{
  "vocab_size": 2048,
  "bias": "all",
  "lr_head": 0.0053,
  "max_seq_len": 1024,
  "doc_mask": true,
  "max_steps": 3500,
  "dataset": "wikipedia_en"
}
MLP neurons of a small language model. Each row is named by its layer, matrix (down: output weights) and neuron, and shows model dimensions 144-239. Each number is 128 + 24 x the weight over its row's rms, rounded and kept within 0 to 255.
A block is one neuron, or neurons of one layer that tend to fire together. After each block is what it responds to, as a language model described it from the Wikipedia text at the highest values.

L6.down1 [136 131  95  96 168 151 119 130 114 119  96 124 120 157 143 140 123 155 112 152 154 143 117 121 131 115 150 172 143  89 111  67 102 132 125 135 158 121 112 124  90 126 124 114 141 102 120 137  94  94 124 144  98 110 125 114  95 139 142  88 167  69 121 132 202 134 115  93 128 109 121 128 153 119 127 128 121 144 115 104 160 111 156 103 143 150 122 121 113 139 101 103 152 173 134 112]
L6.down126 [124 136 153 170 130 135 100  93 132 143 125 124 124  97 170 123 131 131 119  91 122 128 152 121  81 114 128 160 112 154 107  92 125 145 186 123 143 143  90 127 180 115 107 147 101 123 131  84 138 147  99 162 140 121 101 126  71 149 201 108 123 118 168 131 134 143 127 112 131 145 123 137 153 134 132 120 131 144 108 156 152 144 105 121 132 113 181  91 119 103  87 121 134 181 115 138]
L6.down699 [153 105  86 136 125  84  85 102 117 122 127 103 136 157 118 127 145 140 118 147 125 121 130 159 117 135 121 163 133 135 141 113 122 123 125 144 123 137 135 141 154 130 125 126  86 111 145 139 152  83 122 149 137  98 132 106 134 123 145  77 109 159  90 120 140 165 141  86 151 115 125 121 141 130 101 148 154  88 110 117 138 133 107 121  98 122 148 116 138 162 128 163 131 108 110 168]
L6.down703 [127 152 147 136  95 152 108 130 134 122 124 124  91 122 115 110 109 147 122 133 134 111 110  94 141 112 130 131 121 121 155  86  87  98 160 118 112 162 114 137 141 130 121 139 142 120 192 158 108 145 124 138 139 137  90 123 118 152 138 138 115 100 140  92  87 118 140 102 160 146 161 137 166 101 126 122 158 123 145 134 130 159 156 140 122 152 123 191 116 150 152 145 144 178 124 124]
L6.down705 [ 82 138 161 157  95 116 143 144 127 101 136 142 152 135 158 114 110 141 102 153 130  98 126 116 125 133 100 142 152  61 156 138  99 129 146 157 126 128  87  96 122 118 146 129 134 108 155 134 141 103 152 127 160  93  93 122 123 141 110 124 151 130 113  95 140 146 106 133 128 131 137 102 102 143 127  91 102 140 117 172 111 165 118 158 103  89 121 163 137 156 111 131 129 129  99 124]
L6.down971 [142 123 117 130 169 122 134 148  94 134 115 123  82 133 120 138  99 134 107 126 156  90  93 117 109 145 104 151 142 125  98 129  81 132 121 150 156 102 115 104 134 146 154 130 143 148 108  80 145 112 133 161 138  85 128 103 134 154 115 141 159 121 126 113 143 181 124 128 128  92 124 120  90 118 104  91 193  83 145 121 152 146 121 127 135 127 107 186 117 151 129 136 138 151  97 105]
L6.down1143 [145 143 154 104  89  88 151 123 175  76 136 116 180  90 131 126 126 133 128 142 145 100 130 133 179 129 136 117 102 146 124 106 130 129 144 112 118  99 125 142 115  80 152 147 113 106 155 143 162 171 124 133  98 127 141 134 107 103  84 173 109 103 176 119 102 126 126 151 100 147 115 127 126 138 126 123 141 122 107 158 168 139  87  89 170 131 124 144 136 117 104 163 122 163 144  99]
L6.down1308 [120 150 119 103 119 115 185 137 115 133  76 110 124  73 155 159 143 127 144 128 146 107 107 129 140 143 135 127 130 165 126 156  71 125 121 193 158 137 116 142 121 133 105 140 137 117 113 137 157 115 124 120  81 127 134 118 105 166 158 140 144 115 116 127 143 132 133 143 151 121 107 112 116 143 109 166 120 138 147 143 136 133 132  97  63 138 102 104 121 149 139 121  87 131  86 157]
Description: Word-start fragments b, mo

L6.down279 [131 156 102 113 193 161 112  74 156 116 161 180 166 125 168  83 157 146 177 142 134 145 120 103 149 141 100  94 110 178 145  91 142 140 143 123 128  97 184 158  93 102 125 130 157 121 124 115 160 108  76 104 125 164  93 122 151 141 155 138 121 133 136 159 106 170 136 138 129 117 125 106 103 123 135 110 150 116 138 124 105  66 122 144 149 120 103  88 130 144 149 137 128 105 144 149]
L6.down294 [142 165 123 111  98 136 137 175 128 137 155  92 157 136  94 143 158 160 123 144 138 122 106 140 162 154 134 150 125 101 108 139 175  91  97  92 146 149 156 143 138 135 160 115 115 123  89  82 122 127 106 153 134 147 135 120 204 100 118 142  99 134 143 125 117 108 158 172 139  96 102 113  93  87 115 141 134 126 153 118 105 103 101 146 177 137 133 108  86 101 131 142 138  98 136 182]
L6.down497 [126 101 182 132  97 165 125 155  85 100 119 150 116 130 156 136 169 117 111 153 145 187 170 122 136  95 102 166 126 157  81 197  98 159 186 158 121 148 141  88  82 153 144 126 113 113 167  91 141 145 128 151 118 155 117 108  98 122 101 118 167 133 139 102 119  99 159 150 109 128 107 115  90 158 134 137 118 110 111 130 126  94 157 160 142 135 138 118 127  99 151 108 153 140 143  92]
L6.down628 [120 130 150 137 114 104 108 121 109 117 142 108 112 149 111 146 118 144 112 112 113 198 140 153 112 125 114 119 154 116 151 104 172 130 124 103 112 164 109  65 119 156 146 123 117 115 123 141 131 141 125 168 113 102  94 166 108 121 114 129 157 104 164 120 115  93 169 152  81 142  84 123 132 111 122 155 121 122 148  94 140 155  77 131 149  67 109 128 106 150 129 110 120 151 111 132]
L6.down886 [140 117 121  97 107 159 129 111 143 165 145 139 102 124 154 127 112 117 139 127 127 154 127  98 124 146 105  89 110 139 145 102 140 128 128 153 132 145 136 149 102 179 127 135 113 102 137 107 165 115 136 129  96 144 136 109 104 129 141 127 153 128 133  90 148 128  96  94  74 140 129 193 131 136 136 121 165 125 139  66 111 109 116 129 179 149 145 132  88 114 134 107 135 140 128 187]
L6.down1033 [106 128  65 171 146 113 143 166  80 129 115 135 122 129 117 120 166 122 123 135  69 134 166 119 164 114  94 152  85  87 170 108 130 179 120 144 156 130 165 147 137 109 106 145 144 129 137 139  77 144 184 119 112 166  99 109  71 159 144 126 106 164 146 134 142 127 130 128  90 140  80  98 132 116 146 117 145 119 119 119 121 129 172 187 116  67 104 143 106 122 122 124 108 104 155 102]
L6.down1088 [133 129 140 139 138 116 125 169  87 119 145 138 116  89 113 143 110 147  66 115 141 174 115 149 127 131  96 143 156  89 131 129 111 146 129 120 124 158 121  69  52 129 114 140  98  91 123 153  89 131 154 157 111 116 140 121 132 150 155 149 115 159 126  95 147 113 161 140  87 146  77 152 169 144 133 142 153 126 144 145  87 127 115  89 169  83 157 187 136 117 115 122 143 114 120 121]
L6.down1475 [148 195 168 152 134 135 110 142  84 121 113 140 140 131  77 134 123 153 133 140 147 150 147 118 152 109 108 120 163 123  90 122 153 197 137 121 138  89 100  71 113 129 108  85 135  80  91  97 127 163 140 148 123 148 118 160 154 168 128 144 112 106 121 129 145  97 118 166 111 166 153 126 129 101 113 125 112 108 139  78 149 121 161 175 126  93 116 133 123 131 148 113 110 111 125 131]
Description: Mid-term pieces, sports text

L9.down259 [152 122 105 129 141 147  73 118 134 141  86 116 128 171 100 116  92 161 132  99 141 104 162 133 157 117 136 106 118 112 152 149 140 139  71 124 119 123 187 130 131 138 157 168 171 104 138 106 134 138 125 106 115 140 125 112 100 103 137  89 116 168 146  94 108 132 106 115 134 135 139 123 130 138 129 125 123 138  53 159 129 130 128 122 139 156 155 134 144 108 106  99 139 132  93 164]
L9.down845 [127 139 156 114 151  72 138 124 156 142  96 141 140 148 143  65  99 148 106 149 151 122 137  53 128 143 100 121 116 140 129 143 110 120 149 126 129 115 136  88 113 112 166 162 156 142 168 121 124 133  89 134 120 140 117 110 132 125 142  96 140 104 159 127 139 105  92  80 161 163 138 143 122  91 121 120 169 161  97 103 167  94 162 129 141 151  88 138 143 210 158 147 145 139 156 168]
Description: Early letters inside words

L9.down600 [111 140 132 117 127 112 134 114 100 122 117 135 186 134  97 115 160 118 113 145 131 125 136 136 139 133  95 106  65 145  96 139 113 108 126 101 119 132 144 140 138 109 108 102 171 189  94 145 123  65 108 150 133 130 139 102 122 163 116 112 124 137 106 177 159 152 150  94 134 102 130 144 158 126  88 125 137 161 151 117 125 125 144 136 116 108 134 110  83 146 169  86 114 146 105 154]
L9.down615 [ 97 147 113 126 129  92  94 120 106 133 119 144 155 107 155 173 100  89 152 152 118 109 106 152  92  78 160 158 184 155 186 105 110 122 166 138  88 120  93 101 146 184 134 134 140 117 116 165 127 155 144 108 146 155 102 152 132 117 129 161 144 106 130 149 124 108 138 115 130 149 116 144  87 137  90 136 167 112 138 123 117 111 159 127 122  98 110 124  91  99 103  96 106 113 123 141]
Description: Sports scores and results

L6.down362 [177 154 128 125 122 127 140 132 144 166 119 119 133  98 150 115  39 130 139 126 141 164 140 123 106 104 117 163 128 101 136 106 146  97 130 137  92 133 188 108 139 104 105 103 151 102 131 194 100 159 113 172 116  78 132 136 128 160 111 128 111 105 125 124 117  99 127 153  94 139 108 148  95 127 132 112 155 102 133 100 138  89 111 207 170 143 148 122 117 127 149 128 128 136 126 184]
L6.down387 [216 171 127 132 103 102 155 155 143  93 117 114  81 130 137 141  98 102 137 132  84 146 121 163 132 103  99 144 166 113 110 114  98 116  96 127 154 111  91 121  91 134 147 139 161 134 110 149 108 126 139 115 126 103 126 117 111 154 107 118 125  76 117 124 128 142 172 108 169 151 153 139 144  95 139 115 134 147 164 136 125 121 176 142 130  92 154 105  99 110 121 109 131 139  90 119]
L6.down490 [174 148 139 124 114 134 147 134 166 110 144 124 117 159 115 141 101 129 124 137 124 135 136 118 140 164  86 168 148  85 178 162 137 162  98 151 117  91 170  98  88  89 122 109  74 109 111 178 139 127 122 112  98 166 156 132  93 111 148 159 125 140 154 128 128  88 148 148 108 128  95 170 115 100 109 122 144 119 137 116 159 128 103 146  95 140 133  94  99 108 161 130 137 129 110 191]
L6.down960 [126 122 103 127 179 168 139 133 120 117  99 133 140 167 114  99 160 135 131 139 121 122 132 139  77 164 150 130 105 107 137 139 128 125 166 146 110  97 107  81 140 130 128 119 116  90 160  95  91 136 148 121 128 113 127 144 150 116 114 101 121  95 147 116 163  96 133 163 135 129 139 187 104 136  90 113 135 121 129 104 127 111 133 141 190 111  95 132 114 134 104 107 151 120 101 120]
L6.down1032 [118 134 149 127 169 112 141 135 112  95 153 142  80 129 144 104 170 106 139 172 137 115  81 144 117 166 130 102 158 110 120 116 134 147 156 121 108  98 104 116  98 124 119 126  73 127 137 134 141 147 160 107 111 171  92 127 131 132 144 140 146  86 114 124 157 110 122 114 131 138 130 125 108 153 123 128 147 136 108 118 111 111 121 144 113  84 120 175 101 148 118  78 180  81 133 117]
L6.down1094 [100 119  79 164  95  76 127 141 130 165 179 133 117 151 127 121 114 112  62 115 116 147 161 131 109 128 122 122 132 143 117 119 113 134 142 121  81 132 123 115 136 164 114 141 125 142 156 128 119 155 144 113 151 119 136 125 104 147 131 156 120 112 111 108 143 128 100 119 201 154  76 116 143 128 127 125 140 171 152 105 154 167  95 138 139 158 131 168 117 152 116  96 139 137 139 160]
L6.down1234 [179 143 142 139 107 152 121 140 145  86 120 149 132 118 143 116  92 117 144 142  71 104 135 149 122 153  96 111 129 114  91 135 102 135 110 114 160 133 169  82 145 152 123 149 105 119 137 130 135 120  80 146 112 124 131  92 127 113 146 115 120  93  93 167  91 149 162 100  93 146 134 137 106 127 139 102 143 131 172 125 110  93  97 169 104 106  83  84  91 149 105 102 153 158 126 174]
L6.down1314 [163 159 107 147  95  87 126 126  98 134 119 121 155 106 119 115 130 113 105 109 168 160 135 125 133  94 113 140 139  90 141 141 157 120 126 132 163 126  99  72  92 127  94 146 127 142 128 128 130  58 113 150 132 120 163 144 156 137  86 122 131 132 118  93 122 133  78 138  93 111 173 135 146 159 153  79 141 116 135 114 141  98 106 164 112 142  97 149 142 107 122 102 137 126 104  90]
Description: Commas in running text

L8.down129 [147  96 135 185 139 111 130 139  84 175  99 106  90 153 139 142 126 118 110 183 154 131 109 181 127 117 124 138 122 123 147 111 129 157 141 136 134 143  96 104  85 132  99 112 151 128  95 185  99 140 179 120 126 116 179 110 127 135 117 122 162 113 116 134 161 124 131 104 167 127 143 157 128 111 139  91 101 129 132 122 113 154 145 139 119 112  97 101 128 122 147 154 106 111 129 103]
L8.down929 [187 139 138 110 131  93 105 120 121 138 170 116 121 111 141 149 115  92  96 129 133 115 181 137 148 121 106 113 103 141 151 133 106 155 130 145 117 143 132  92 126 116  77 152 138 139 100 125 120 135 143 129 157 110 113 120  70 159  96 124 114 102 131 111 160 115 117 111 135 142 146 111 117 130 117 114 121 144 114 148 140 151 140 160 141 148 130 124 184  90 100 113 116 112 112  98]
L8.down1063 [109  98 109 137 114  99 112 130 115  78 114 116 183 143 131 144 120 104 200 135  79  75 121 113 120  95 116 129 113 154 141 157 138 132 143 116  86 119 156 149 133  89 139 135 129 119 178 142 106 165  73 117 131 123 112 106 128 152 113 164 151 156 149 129 135 105 116 122 118 142 148 122 140 127 147  96 159 124 122 137 113 123 152 134 152 151 142 133 128 136 135 135 149 177 161 113]
L8.down1251 [ 94 109 112 160 131  92  88 120 100  91 109 136 123 156  97 132 113  94 153 154 124 132 165 132 147 128 124 131 129 163 141 100 146 136 199 116 101 154 120 109 105 156 113 159 151 111 171 179 103 130 108 100 127 148 133 126 142 124 122 117 144  96 129 121 150 141  61 141 128 136 168 158 123 131 152  77 149 133 166 137 124 154  86 110 150 128 171 124 108 123 137 128 159 140 130 114]
Description: Mid-sentence commas

L6.down9 [ 92 109 111 128  72 133 142 161 145 133 123 109 115 154 104 157 141 128 113  87 138 155 149 137  88 105 152  89 149  94  91 145 133  96 145 110 130 137 171 140 146 141 108 176 119 133 152 130 128 133 148 132 162  98 189 126 112 138  93 123 102 148  93 162 119 123 130 113 108 112 128 122 136 133 171 159 124 141 137 105 131 164  73 129 115  71 160 144 142 136 164 178 108 131 154 168]
L6.down411 [207 113 152 158  71 110 142 176 123 141 133 136 104 148 101 132 118 145 155  72 148 166 128 121 132 120 107 120 125 147 103 124 116 175 141 106 130 114 101 112 128 128 135  82 105 178 149 128 120 148  95 156 167 118 107 149 116 111  96 142 142 126 115 131 161 136 116 115  77  94 124 116 155 109 107 122 150 129 124  86 104 109 129 161  98 119 141 139 155 110 148 113 154  89 108 122]
L6.down543 [126 143 151 130 121 172 165  62 133 102 140 179 113  83 121 118 106 158 133 145 141 148 114 146 121  94 138 162 128  89 138 119 157 135 122 133 190  79  93 122 133 154 128 124 167 148 111 132  90 149 120 128 133 182 153 135  84 144 143 149 127 132 140 130  81 111 116 116  92 149 103 135 157 149 150 159  97 154 137  92 139 139  93 143 153 131  87 123 133 114 112 145 175 151 169 140]
L6.down644 [171 135 149 120 140 109 142  79 151 121 135 144 121 143 120 121 106 119 131 110 148 152 107 143 116 116  93 154 151  79 160 180 134 146 161 137 144 127 119 105 109 134 130 162 170  71 111  89 130 116 132 121 193 133  97 149  89 140 139 137 153  98 117 113 106 167 110 152 112 114 102  93 136  99  99 141  85 118 135 101 100 137 113 113  83  83 136  94 143 102 141 147  99 134 110  99]
L6.down768 [141 159 118  98 107 148 120 129 117 134 127 177 123 115 112 132  79 126 117  81 140 151 112 164  60 152 149 165 137 143 107 138 108 102 168 113 182 162 104  87  86  63  90 132 129 123 158  97 127 153 128 166  95 121 136  97 115 108 154 172 169 152 116 136 164 148 139  93  98 154  42 115 128 115 100 140 113 133  98 131 109 129 151  97 133 123 114 109 136 123  96 109 123 155 114 113]
L6.down950 [146 114 133 116 102 169 172 174 131 170 132 118 109 118 116 132 151 121 120 135 127 140 147 130  95 163 120 119 154 137 114  94 179 133 107 111 147 104 107 175 106  75 123 117 130 106 102 151 119 142 174 141  79  92 128 141 133 128 165 129 100 142 120 162 117 155 151 127 124 139  90 115 118 125 121 119 135 111 131 115 133 142 130 181 153 121 162 119 134 142  99 142  98 148 144 139]
L6.down1194 [107 149 112 122 107 125 131 165 111 131 155 113 139  99 108 117 147  99 142 157 107 126 104 144 132  96 120 134 139 130 128 141  98 166 101 115 166 126 115 137 129 138 175  79 139 131 120 140 109 141 125 105  91 107 156 126  73  78 102 153 149 147  90 129 123 157 141 132  87 125 137 149 155 157 155 153  92  72 141 102 120 135 150 163 134 108 112 140 127 122 132 120 140 150 150 108]
L6.down1522 [174 159  96 143 121 138 127 141 153 114 121 149 114 104 136  89 129 151 142 114 154 120 136  80 176 165  86 159 166 150 151 158 145 102 103 121 181 128 111 127 110 116 116  97 121 153 138 119 152 109 124  88 132  95 122 107  88 134 126 128 134 133 167 126 121 119  95 125 151 156 129 135 120 140 132 147 124 136 145 130 129 113 151 135  98 117 112 133 168 168  94 107 146 135 146 113]
Description: Table cell separators

L9.down478 [145 137 100 154 102 141 167 145 170 110  74 147 170 148 110 100 177 135 119 181  79 102 133 147 114 188 107 118 126 122  98 159 103  91 125 182 143 104 133  99  93 134 133 112 140 162 125 105 152 131 111 157 133 144 135 113 115 143 118 136 209 105 103 133 128 180 109 134 129 118 136 103 123 170 150 130 131 107 147 122  75  95  94 141  77 133 128 112 126 127 142 121  90 132 118 154]
L9.down1074 [135  98 157 190 133 145 113 118  88 153 134 132 140 101 122  83 135 111 118 136 107  88 113 162 147 117 130 144 182 125 140 122 115 113 123 116 115 109 131 134 100 130  99 114 141 146 124 150 142 140 129 121 146 115 122 125 115 129  88 150 175 137 169 125 104 121 118 123  99  69 134 152 103 141  97 110 152 120  87 155 131 117  89 137 168 114 165 134 127 120  78 121 138 141 110  94]
Description: Introductory phrase end

L9.down27 [133 150 145  94 140 136 128 104 168 112 114 131 163 144 122  91 159 127 154 134 172 153 106 116 131 132  85 137 143  88  89 164 174 155 125  89 166  95 176 149 145  98 121 107 136  58 129 165 156 182 151 112  97 133 140 162 115  99 142 124 126 127 113  94  79 137 138 128 149 156  69 163 121 136 126 104 111 127 120 102  92 121 138 147 134 133 112 105 170 153 147  98 133 129 114 141]
L9.down809 [102 146 162 150 134 174  93  91 116  60  82 124  96 115 131  88 132 137 115 149 112  92 135 123 165 135 128  91 164 158 136 128 104 175 117 130 149 137 105 122 170 145 137  92 137 130  97 113 125 156  80 125 105 154  82 112 139 145 115 136 143 103 137 141 114 119 130 110 122 130  89  84 148 150 178 154 125 133 190 147 152 118 174 148 109 121 129  92  92 109 179 106 119 165 132 137]
Description: Signed table numbers